{"d_mlp": 2048, "norm_place": "pre", "bias": "none", "extras": ["capped logits"], "init_std_down": 0.00309, "lr": 0.000979, "final_lr_fraction": 0.1}
MLP neurons of a small language model. Each row is named by its layer, matrix (down: output weights) and neuron, and shows model dimensions 170-340. Each number is 500 + 40 x the weight over its row's rms, rounded and kept within 0 to 999. Numbers have three digits each.
A block is one neuron, or neurons of one layer that tend to fire together. Before each block is what it responds to, as a language model described it from the Wikipedia text at the highest values.

Mid-word name fragments. Short word pieces in the middle of multi-token proper names, mostly places and people, such as Santa Cla(ra), Bou(le)z, Fitz(ger)ald, Lu(le)å, Bas(qu)iat, and occasionally inside ordinary compound words.
L4.down1126:487469532366464475543636518450452452439509513442514548489506436482511553464497514490439442450500446571516516454499508525464493535534525539396498496481469484449452485448401485419517496557437480484481444507497523418505496524447517468479544532525424519444544503509506461507490515484497540478438544480442545496505384543492462532510485536509544474536556501518505477408501495521490488474409469429535505484487512354541567589488504482539494544469475463548467507527574490537506565486511480461534527544452553436532434483488

Word-completing suffix pieces. Final subword pieces that finish a word split across tokens, such as incumb-ent, ten-ure, long-ed/long-ing, success-ive, recover-ed.
L5.down52:511517562495466537492518528562559493462469492490493450530462407470569489455544434491429570533491444514484484410569476516519478434517499497485480462547494533456484441592490496480537460505452503485465480422482530509449532483499479461488532499506490539495554509471470441510472437502510470421477491465469587396517546556504465474449539464491476443511428518497489532483517502502501502527565494474502549470563497497492561456550541588469467501478414528472475531420542479480528516522505528507529473516414468487485557550454
L5.down95:544541456464479527500513487554465468442452489571463596503480415523493557526441454455458484496540550501502493513519485516493533449482473557496455519508500475510481530515524591511413458475441502458478561465528484571516468545473427465518490499513558484470562452492494496577556548483489453447462493476490571536561563520442503527522526499513559527536554476511433466542469523450549511490539508506463456466503458493509512531566518470500447544450506518535488489503471432555447506450457540530518515475496559602481622489519
L5.down110:515524504504504544443499435524509472491506516551512492461421468522546551514470447570462473561438526489491453443490469469519511522570531401444533508386488504480504429583582482562493477577447485417446425494543520486519470408509570480527420488443479509498490472557501503518459557497520448516517482569583509569565509523504445515474437463492489514489493445515498529493478507529516515532522529584476470531482492482455576473500490517540474572455506520496486453494536491567481440506489526440546528536451571487521602474562
L5.down167:527540481473474459484511504519436518491512563475470482511517503516522468479496482516519525452464524514551447478440520516439508497476470488549451461471507430501487497567459447450541456493498471487498497510506479545430558481533519518499534432492554518460465503511557467485548456494504421485481522450553409536567468511550516496460501489498491487498469489481434482450554501505506498478517468494548490488503526490561568512579554440527496438465499479446557482453551496609475595511479563508489550514487462435521468508533
L5.down419:560464589619508547554535427525448516494533461493544484529527406553554497435462432476550466494496444557474411543388594498498568567414481486564559502486469459442516524451465487524664479533456442462541574424487515466492469531515504505592485506499452574550505513547559503443527495512511539505479514503498523535469495509517541476502509478483554494492497447540530479504517511496485542526502552506524474511514528440470481520444542520529531481486482540496544513455505483532480521540513519519461568534475538553476531512491
L5.down1203:495521512528506582447491537542552448548460457580444443497433508595565526490498444476521423475518540520486483519523473460474496475517577532572482480503465495506514504525452434474567461590528487547537384432587453497489467389503475537577480432488614520441515526490512570525540550457519467533462402527519568485534445480495399457545507494477502482462536516506520536467447533512467444511494447504544549549514481551482612447463514553526453440494462463578490437468485409526504474509522442539493428549460443453588507442520
L5.down1355:454514467528514468500468493513494536511461482529488511474533581492460499499523487545495446461512481461464537539479510527523499447481500521498499461569507506508571415466519489510526519444505565461470464477475574464473505516510497517511513452541477494501532494570526503567591479507463526571566517497436546518569476529503544535478470418530484623449498529596486507514554508459534534499516477531509471491465526421484542575459505437515508454531500539562508489429581476450446526587399473493485530532505508429488520475526
L5.down1732:469597416466516520470519466538513482563460538527509544475464541506465477579474476481501519502542551403535461415457440488465460520545473520494480524504530542484554422491456556478476478565494514532473465499498466564484485412557516493565554507482487479444433504464488573501494525434462473465536559493526511487508468433590474502548531469524544482532557465480482500476516511539530504419538466562488498564521504541516475445544469466512530493623564542543502444508471467505434479539477444478487400434506502490474493432455

Opening quote marks. Opening quotation marks right before a quoted name, term or phrase, after "known as", "referred to as", "the term", "under the name"; weaker on opening parentheses, "per", word-start pieces like rel-, pre-.
L5.down149:494460530432464586490476526565501570458538555473438400514551444452463531484454502561464556501463534532505554532470465556439491527540509529594530485401549516508478475541447545521476501507502509450494514482524540511529531453508416436539491504463561534539483449582569513444494531522498441431476524515562455599589452505541536543513502532539554416474505540533495495458466524447482537492446483517574523555535505474577534540483595542489532506486556483521424489531505466527593500425439565508436478479493464505487500477460
L5.down578:468543503448420485484442516501459491524568453472552507511548484456479525485492503490499504462456483528523483560541451589507578416495471481516513523432471515451526510448494534514537420501481500442516592482557557529441575531535478486596475509555549445521467506534573513475547453511484467473534557512514508474486500474477439551504531465460505468496520495497471499454545507513505519556491508506549550533567470508562493477615496501566523482477516502516496495524541542495515476496492462565527519501547497474477502482492
L5.down1128:596526505551487535474520495515523561590483498536521511492505479495470501609475547464569565522487457517594444579424503498501525486544536464463443439479474502508516439496511525490503482541559524585465501464561512471511442438440448561555521545508425478530535509564511489419462506493471484516534457493535480425471482484533514443506404570537477457446527533579551453457574548547477559490502506445508550504516480497514483461496511513536511565524495525490562471501517498500522444490485481536519470496482494476462517519496
L5.down1320:533532462448517430530510510468503428543520498478517530521523559552419489520480539475513505479514511548586495550534441451583475465521583524420523509482528528456564508510417520458439533469467582498516482449482531519580447489483556524502478434522456526499475543437556589471463506497571501504489526490457504481473468557480485434478520601523547513485562487520471515514547548524489513490514488517475486576520429430498508539501423470490441531533556496519482500545507485426539530534482475505546548507517481500497512544449
L5.down1477:502489440469477543485479493466493572502565500476517497502492519507474525460483561497470553567445488457494522501548522544489448509485458492498493482478466484547618468533500519595553420476426427463437495553503493524517529510535457545522498509457458445525459495470470546525476481459483452501540482451533492552572496496553495437564533509523509512457471485495434460461470491450505464565514506433538516523547478493480532489535509511515504487452494549541521484504554482508520490485430480554504480540471529474508455504492
L5.down1789:505541493491463586498497513475506438525498533490540482511520503488521506449558479500540480544532504482521506494539492549543483525545498467505559500499441486439492385491457517553556520502573460503507570502511536455448531452523548532526470467545517494523542466488506436547503549494570498561459545491561503483473522473539502545517532558511445500474514497522490527488489486527494528493469481434540556486531441495480498532446492556562460436549575515484499556569564415464560486398447446562463501564514420507506441485516
L5.down1846:456545517563491517577495494514437551485553533490463466497454564555488465489477587550537466500504533562499542508490528446495473504486501480532541507497594452505512457528459536498502445485489452445473558475533543448459535506584520532513473557442447506484430500535513521574447518542485475496508517467547499527475523403526504501518530559434475511556486500441495517438443530440477468452473522548572506494428472480517486490555477525480532414519407495514494443566455440475526410444513496531541440382511441464514499442453
L5.down1939:526484470442580472468499535547527514501514485509474552503558523541458431543414557490454544535525505534581485492536535538488473503563492444464389512477520470511541468503527513470518476459514513504563504550477515536535530492505558519519494450551491464520544532480522486479478530421486537482423491520501419494481520497508572515488452542548506444478517486466530480491501471497597598469544559507576509499424574487563566478436468531465454497561568451519503500465473538444498508527521497520563498442497458488524532500519

Heading closing equals signs. The first = of the closing equals-sign run after a wiki-style heading title, as in "==History=", "= Miss Universe 1976 =", "===Club=".
L5.down875:525479552473527585511498528510470527473558505484496447613530513523475536456513512474558461463468456523505449416475486489555593489500454480535545502440433474481509468496515511511539468506449516501488535500532505489495489493565427492566422574438503501445476482501454533491420488544463471456459552568522433461561586534608525496474485538505469555530528496536470461508535441557403487483529412537579519469540516481434515561483475520525557511500534424511421468551499505520581479420505555518531530520448485463494559470453
L5.down894:449492475498582555476506544515506534501508479487507444483581477536532495534521491499495456477398493501553524494546529481472501445497512533467499471559517511442518461584550532485488515571494552501529520512502503579480491518551501510500433569516466435469530495546513473471518525557493470506523468491456524495508471427588502489413481617469547502507554530453448523521558500548529510548553418430492533583542442526450443535441470499478645551493535394481490468464460545486506463477567484481579475544509550456528608563513
L5.down1542:447521497530438510512535478460494557461512503533472535433469577556480501555457442504549529493560519530472478576474561467498531507594555517511518543492509514530482425491528437475477534511462507492428505528458509514518537462522455534514462472501481531510558539545566536508544465443559503547539437492439469395493390546417530457449496534541493492449504515511555463468534490538537492513532565495521485500510449525506423457576560473510507565548448578527541482513533429512494599531576469524523497519464509473541517487576
L5.down1659:507550470536491497357495539498483421490486540506460562480602536466525540485479491559457413519486522516437503410507465475469505536562448489609551488458483462523442468413437555548441523522397483431526373514517479448469520545556564489469489477500458568482485550562525476529469459486496451501528475527527487498500422505486496499475489532589576459504488526493449521515473476537489528534442515450507467494439506541538476480602458451495453458479482498550546490509557498491486474466509456452551495477434578521375548421518
L5.down1704:477567412477459501517487525462496479476479492484575501467553476553489406549516496502529533541571525516464474486549513559536474458437492469512486484596469482463518534535472496470480505495467442506551460527539478437434438501501524539570517476540539459534522425535463560490462600428557468507477484523480470530540469521476422541490481496414522421494540476526537473560483513514431484523524503469444482475514491517570504499467488481499493441493514516500480525515528427479547488528565467514520457460463551485493497483469
L5.down1783:519482484474442508553550457452482543413525531501450514484524562483509539509417484502495458477429464486507392503534520532499546499487509440548514481435471490500424463399463524516566444436462506528492486522515597514466631532490497514504478532576472512514521484447502462513479593464471502502535536499479559436490537585493514513454476543525493496447514525399530502507475555478482509489467494432550468427510488503525426522595527512527503498472518495482511557476482534513544494503486571591506414474488538528521516566469
L5.down1938:479462491521485442470496532528531529475549572518513483439506430510447521557435488405522531465513451473467467478482555497521544506455446489465521502465494532503490543428437479476476556442477502473479523456517496450500559516469495497466482534442452517545498479539562448524538528551520484503493493494496485549500499536440528405486466483472483447541505557501557521542531477510539537501429404516513494508475529445480510489490469539509504513510474572442503560475510460518439532496488552523469460510515478466538485549438
L5.down1986:570504501493500468519577488393469472524501464458508481478523521515477487569487508495487451506522458463585527515560515431533567425488471530506504476517492494550491481527473563482504515503460486536462483490489501553489517456506530462516481522562487594532495507532508525525540471471485554503544513550515458468432478506486574533517493490557591481510518453447458584439547509494602584571502460448447466401460390484411498521492446442508542494488464465557529409495480508454531487603575548491551539465478530460506509479469

Section heading closers. The closing equals signs right after a wiki section title, as in ==Qualification==, ===Recurring===, ==Career==, plus occasional final word pieces of heading-like lines.
L4.down1548:529518553537467564471428503495509539450436523453500492511502398583488459541520544439511483490484493531498474520535476497437554570485472462584561465494464510545497495475499546527506481425463469497544496549548512429522528503572467521566459525422525499483500507522490512540460500564458409520460541463541449523485554508602500390528537529565530511479445537531454529496505505517494543472560430563507499458519554598526537475482450480542509484527487453553553475509491494481515514479509512527517495466486493543468471476520

Foreign name completions. Word-piece continuations inside non-English European names, mostly given names such as Raffa-ele, Filipp-o, Nicol-ae, and occasionally place names or words like Palaz-zo, conqu-ista-dor.
L8.down33:490464559518461521489516492496565553517397483544532543516500537488524497550554538462441523550568536517525477476462533546497515501491490443535536482447440564462508527512509451459442445486468471444494460465413573508449448517542479539422558472521569537464558505532494509492478566530514493478503441494583488579484539482510569501515491481428483479558531547482507462441426407443467598489511491491497513490530502504563557533460496514457544495524379479517504523507508481496516476543505469477431512491476474471555509435463
L8.down277:550541490458546447465532508462475381496506506568473567499473528454485549558492530457525487454447548536473463450580491538514548538541548497509492488417491444528452385474454481410497520553541507408426475488532460458545453528487511492537520548514542502450485520523474481528412487599503500494522527505514489533472510517469459470520531459620502486558430468563556521444495507493536484514575502519494442493530521562560439498508554476493454519520472507543544505488475501521477536505562539476586536533542454481510439538510
L8.down347:543554456492502483474567509550531422449522473538434523526490547479495546447553515438488493485496558460554462494505496474439513437572581554574570529513528530431510432495480554429507532545498547536455587476496504537520569466470445478509492518439508481520519479555553500575485577553480464533460542524559498540504517530502521484474503466541479490451514468572533549482525539449503529521515496500452539502508457502568575559509534446469476570522497548447523583444485482563510526466519472507498527386488484533468518494522
L8.down1111:511549530527511508510487553458510567479517499517488500472492484481537530421526520491449528488571480542516466463454450517470570534491505522424587498527472431504506463538461534544523531551506518411533486479436477476534543520435480382469552520515417575524529518508435524534467482514489480505526469475392482486548454491550512468475499532499423490506498511453498466506555479508504543545456446495498512508563544460512434514496573546527469472505439574503508507553562494531534518579550568486465483486476522460511400557476
L8.down1432:438557534506472450436512575530483495456496486471504511493574499497493475488510441392480507484543432460397439469440506530469498463515498480547500490478510540490482488454495463454516426458499562498541518476565499450497486451488432487443552483429499524499486509499448499454486505486514480587504411504525449511512505521478518478552489505478447459486543491503449469475539495467481540431495496464478522513558467456559512551443501359503479479423504540506572529475493464444467431503512491528426533439554512488557506524565
L8.down1453:500558516409502473429546442503480436522428513558457467482502496483511558443469504462520508494522528530479519499517500489509509445501467509489468535504492525475611502481564525464442487456469467507471536492540524473475569492565494452551473500527509513573533429506556582454540539535537484441425514504552509483526594468509487447504519495525471492513517432514437505437557520499526507455530528550498542494466553490542511459487465563496508498434538565585526506468493491416445495521552487498524543452492497526514488457451
L8.down1545:368532477478529534492484455494505487511452511483459499439475524453495478455495471452576550497442476460568486563474528513547535527496522575501552507539487453531479493516495487477433504542488421456447468519407506451452500519478526499468408584486529440466525533434421428477465459498513462511454507462428479516553490443477483521497535534542484503518514502483498530579474512552514459497547483591474444466476500486513525470487561456509535533551532464550471530537475433470417566530546544400515521439481539495432488457520
L8.down1644:451479542511538506561530481372482563513501492500504441532499473441508524452484470500429497510554507482492479501458440413514542520458522485535504514497480470497551493461402546469498552478435550407496375460500545501544480630528489486507512480490445489494545497523552441484457539453517515510526494477513548517488483457468517497520505422491529511494490491543454497474494470598419491541517570492451462523498456431515489485515484510528567544447454502530518443510531469405593495488538511509512511517397527488474483508469

Opening quote before title. Opening quote marks (and similar openers like ', $, hyphen) that begin a quoted name, title or phrase, e.g. known as "Chaka", performed "State of Love….
L8.down124:510508501523499526504445606515430493490525488479537442397408500441566511525544458480463489488489530483470504498488468445499520433505509460453526532481469528531512478544506521525502505435423553495575438502493495369523376537488475430495493492431604488472506461503501526506495441542529504470491506562520512520494650481477503444487440552467416463476560485541456578483526455468530544503467511447503534464502457401494511485518498444386557472481531562533499469510484537503491433461488479473468483488450538512524513459507
L8.down198:468453548562484478479460477457463522515440501508481424468551503441557421473501556568477527508467473530496525502457519438586504470441478489507520477502453476481499510568493582517505460543439507390576588544542462526478559465508446496527571473496530478543488494493502464472473532505497553503533506515470424424500526528438452504480536514544546523497529486498422480533520506456538473471490442533504528519579594460469508509490479531404617475517561513526557512445514477542478503539424529420466522519486438486518532463507
L8.down328:407494496428443452457531534422481511442484476519499497504479467530505530478404434555543445550541513446528466508465456466481522479507463434447468503456537524525487493483512421526513489523511505543543509444588508547473523449461473453443446604461440439490475480515435543503573555465514472522477496499451522471541450525502529546520465504520525445488510507541560514515576506483459556461561439470481515501464487453526544462452548467523459458553485407485529526519487512512474493522477485506495486508504510439535406522519
L8.down502:455531467505497495520508499451500485535433543481439418424500530534456548475500476503453522453502491556482495520515557488515514463466559489530460535502519532514483434535479513523465432501552482476534529500558536513526485477475568519554550513523502537544494392435493433464561571530560489526546567506451650439447478506473505530412476466516419419505525513459526447491492513492430466540451523519502527507555538464520526499558494529492483495488463541515491443537559542560469506499559445490550486537514449510533513494520
L8.down1045:507536519391484446489508449489546499536493481477476512534508506479516468402489476548495506520439487475500495473555602528507526519539501495507501450496464482459518457450480465457462508515469488466540485457578490419508488515497535506522476513561514404549472442492516539513517509499526468456463549422511457448507455553486531433441480547495529514434460549496477445584492493476532504443535502454515555467542505500555579604548573569530483483575523617496524541415501511498527476484535497519514538557484409583492466518530
L8.down1074:473424513504563530458583467501558514511562427550434494518438523498496445473499494480497575479547498471512522547507524455557533494546485515514440511509542457447483439465425491544475505484506455540449552548529565499514527603512466530522526534444422525568456516462410518517539494509523531513558455481524595542488454473553442500472444555527507444490501550460509484559465548496473505514522532478557461485504583466416449495512532519527521511542478516442513554500520479471420587512494489460536515509563497510515486487504
L8.down1316:502545468439515434519494564537470432596501560482456529509436471530471444493548479479487601499470463620434503568509486500425519473485535446536495507564491494527545505508466530499552454499426520456538514506381566491520431522510563486483506522523497531500530454474506457502559571552506568511478418523529418443523517572443484534521484483476472466507523502444559446457512466527450516474518470492516479418559518456496530456531483578555502506444420525431458492493582567515457496480500566515460536516477528469507487555530
L8.down1629:570485538562472494517538383503468495458462455492411459491516451490505464466576483558445518478469520574467529504504453515510556460477545533467525478563548515506422514474466500475513455433485597478552500461450552510500484508486447432537529533533562488561478490463527591477566487480516518434533553410434508462458518516466480478488452526494507423551510460442554489481453544516530526509474447543543484485482466485537452466538535514572466463476481485519491444471555603449428493501455533483512490520512504473538512512494

Wiki heading closing marks. The first equals sign closing a Wikipedia section heading, right after the title text, as in ==History==, ===Studio albums===, ===2010s===.
L8.down205:504498481519552449517480473473471466502451518552490474536557612474499552473419492448499475479558498545514554534460501553466420516504561494492472519513451479497450499475479481553481554482493548493495476448519431554515554421505501449484488480509475546506514490491441468479493512451461548448456476560454558542498483539483465487490478488543502414545469509469526511561472538524453558499516520492500537596451465497438492464489545501522484462489482529510522558524474448505488436566530460505447460388526526475471491487539
L8.down359:540537457502485496472492404577451610485527463511502520427508481458547518494495494498541438451529500546577587444445490455510403509494534475515532531510555428475510533502527454498521475510494467555484548517460560547458396511492537445561577468449504475522481523469482441528465449461467552587512481458459463562533483467508480554496520519518551642466505474541485519549486502487516483479478559477483478480492525461505461446514444503519440528528499512498476517541539461441544485447443533505489486524484510495451554532497
L8.down511:473520477430473495526441555526533518533490562514492480534571527464531538535482528517455503492488503478502434522507534449540452544515569458455463518519537464499524465512485466460534453553561537443558476540470501456502484526485551394515535475555531445486462528483541468493499461517448504544514468576543505447527536490545506483415545546516477433471572508508552478490466501529531483422523509498540513544545522513497496505547564488552457478549514500502547492529535573434505503465581448493555436496503473544503413410446
L8.down806:565549551536555519548561469515496560455591504519514496513495527523532534492505548455478517550464496466453490486463525485523509512518522452529557554489405474430531463497539425487512443419513501522502516496540534518559492545526484557467480514441508512483523506494568448497476517459492445480587473500518497479524554491566516421431486458465486397504509532500501484504602472493482514474525501447522494442512502521571497591511547506526444502467581530547447472414468492484488488603514475553462591433476442501498502540462
L8.down1065:478548528529441521498492482572482490466468440482486474528537504446495556502449473515468492495562527497431428492522531491545465469449474510528469543480571485485496581466526497505524510494518517546519573521500464529516589512454538445556476524498516479499515481543504452412483555420499457428494502542518546534532491460465495501545510538485509514547428540467465496566472464477502494433490557471513469431577456514532494503482490553444470525486538484419457511486536460509474542525489505516560460501470554543546470437518
L8.down1255:542521477602489465618508541500479545456557511483524485444498488527473526444527539438520532485516398542454583491508491494514531509485527466467448469448465518490533556526525495506533492524547534468473534433467463483561509445514558494544535515485475563539515530601454503439475526500501519612461493499546458462467554504489488534498523399531560488517496535518523503467535463495558514491539495494471512530459454540557535540429481486553457437475468510575514496518488457430530456601514532464490493388483528469454513442517
L8.down1291:461576538488474550549507534513511462451463479482487432482588453460538564486561553492469489462520493502537390556469536559536430498465505553433502519489519484496466511482558462464556517461569465542448533551473465491513464449478408472548495529508567468453583504508469489500426461440496438532471484526496495430493489504513514555429443486530512528526472485486426418444481501509540464499419548582433498489507537495478496469543508459521475555481506432461432485571470500536535469524510540529493514498458496461533504447546
L8.down2005:499565478473505479500524516535479561511518475442541470465511446582540499464484472495539498427457488534504489468553530505504525519518453554512506502535507530488508472551527550475498512484516503571482492517492492508470479457525503528528528584374512493430529463541577469453477480494475495471562475498521536475496506511515543516459491535468496511511513548459501459530499524533475503492419471526528493478486472459509506467516445517517492499468512503476447525507466491509536506496511519497484454502512534511532454555494

Word-completing final fragments. Final subword pieces that finish a word split into several tokens, mostly adjective or verb endings such as -ible, -ive, -ified, -ent (intelligent, sensitive, modified, ineligible).
L4.down1773:526489512506493516520498517516468520562510489439505486510521564490498448506507507474487480520491471476463532469458462474566489477593437457446432434544513515486540526430503487525465495459516540552517574536470459486525537504538562537614523464517464536584422524528446574508525492449521510486526517427547432464552497499560484479503466479475411530529492451564581564534535556549516497471575551502451471516502534576479430538496496430492503491541458482516428568498462562456559514449447475545479449565513505476536516522485

Name-completing subwords; "died". Mid-word pieces that complete proper names and words (Saint|e, Fitz|si|mmons, Bad|en, Berg|en), plus "died" after He/She in biography death sections.
L5.down733:460502450457445494534525508494518494525454491402461524547486532457525423452442478557488480416515493508539478532501566531477579502551539500481504454532489463447524471537445499500528521507536436444545503506573477548511433522507492435531539543498486459507524437510549520549494427479440499473592534552521524598502456518501540506440557464508495590536487546516508488556515492475508535541467499484531499524572555492509481509499469475553532520416560508542476494518533497577544503539548557487502485606493432527523543523458
L5.down770:529494432476441550537541445452461473536490486502490481469549526457497466478423484494500495454517524479410464529586528499460509490552505479470580508580476499518477435566465517533497519424471454472532533522526520528456476559603546533434483544506476599541468493553559457481542574501498546488559481409478522550544495505527500516567536492477534502479470477485545550526555499505535533448453520449461475490516548488466463493470493509588546500503484552497458466501573442531444474514467447513528493527536518586523467519472
L5.down1042:501476508462506507432497532517587478480499540540445515547523488442518478529469547451562508513567470496551487485496450511488534509521463409423501464513465520472494494538502496466503559489506496442468489441510456462462480570505497547444506396486464570639530490540570514502567496518435482467493496534493519470460526486538530519514542524529472484477487500514530455517485442508449509485564526578453531563509513536510417510466525487551515505490498526466465449511577526560467457545515499509525577462541484472480587493498
L5.down1555:573438520535526562471526487583481456414495502524478508516496516516502434549465494473463480466504511466444476564525501453497469468510515437599507543486557480502453502547522618507490509544526487480502507523494520489502426469545488384530535509502447533480496493554529498494552443434495493508534490453484532531447475510551458503504489500519510481553486479495472434515542546494536506416556583474483481490503494475555526490531512537512542494457478511499512532508470497522534513503521513490417513511462539475462519527483
L5.down1580:480427565503508477413489505470444492482550509472494469524575501468528510554548486473496496524525517547491530527429530497513496460488491477535513492421550510535494421539525497437558484547502450501465518512556514494479372456534475496417503542440396477506482458449535501506477601446444506573530515494493580569503482517478519543510482617568467560506484452515477483560466464504511477475522491518500521520505475416432516531530441500444489552479518451408479514512440448483548518457475471456505593494478492523517449515535
L5.down1587:455531568509484461491448559524497473448509510474493495506530476524448438492510508534447516455556515506564544421495503526504504464550512541553446464588552527540408456555431512552504559534482463474475517517518557543476516547574504561558495565427499508485513508485511474490514434509493461457517497373460508576516478502498553573403511490501548494477513456511516501490525456511475468456506467503538497404489408475552518494428443449413572443532511498516549447570562483491458513469475522502441577479433462546444565471518
L5.down1773:511520533513495485560480474490518473505514495564519521540512464434541533416506394574484454453556473598524484520523483473431548473439472509580491486434464487521517505434477506640480505499442493485559507499506470483558498450500489505448512432540521554455505501501515465505485458585505471539524487464478489454526506484472513556466512523479490527483554554515497552496513471488454568471524456505548461457533504505475505526512479503487476475512485497397474519461496422470464538534532525476512419573505496572500498575481
L5.down1925:511478483566566561503475526539556448500430543557461492502550542509451509472525437560526452548541464505480476497535482491562401456534483430433494553410558520518541484506469479487503547474515547459484549542491437485511436544510521505424531457510543569451586453478491502516520460554506490565550484428533496489460554544456407494460522526517488460480528421535573451488522528526451531502589474483551521465536470525521494529470521456437469555456457442467541453471484448491457511487546535546427491507525516503540478507523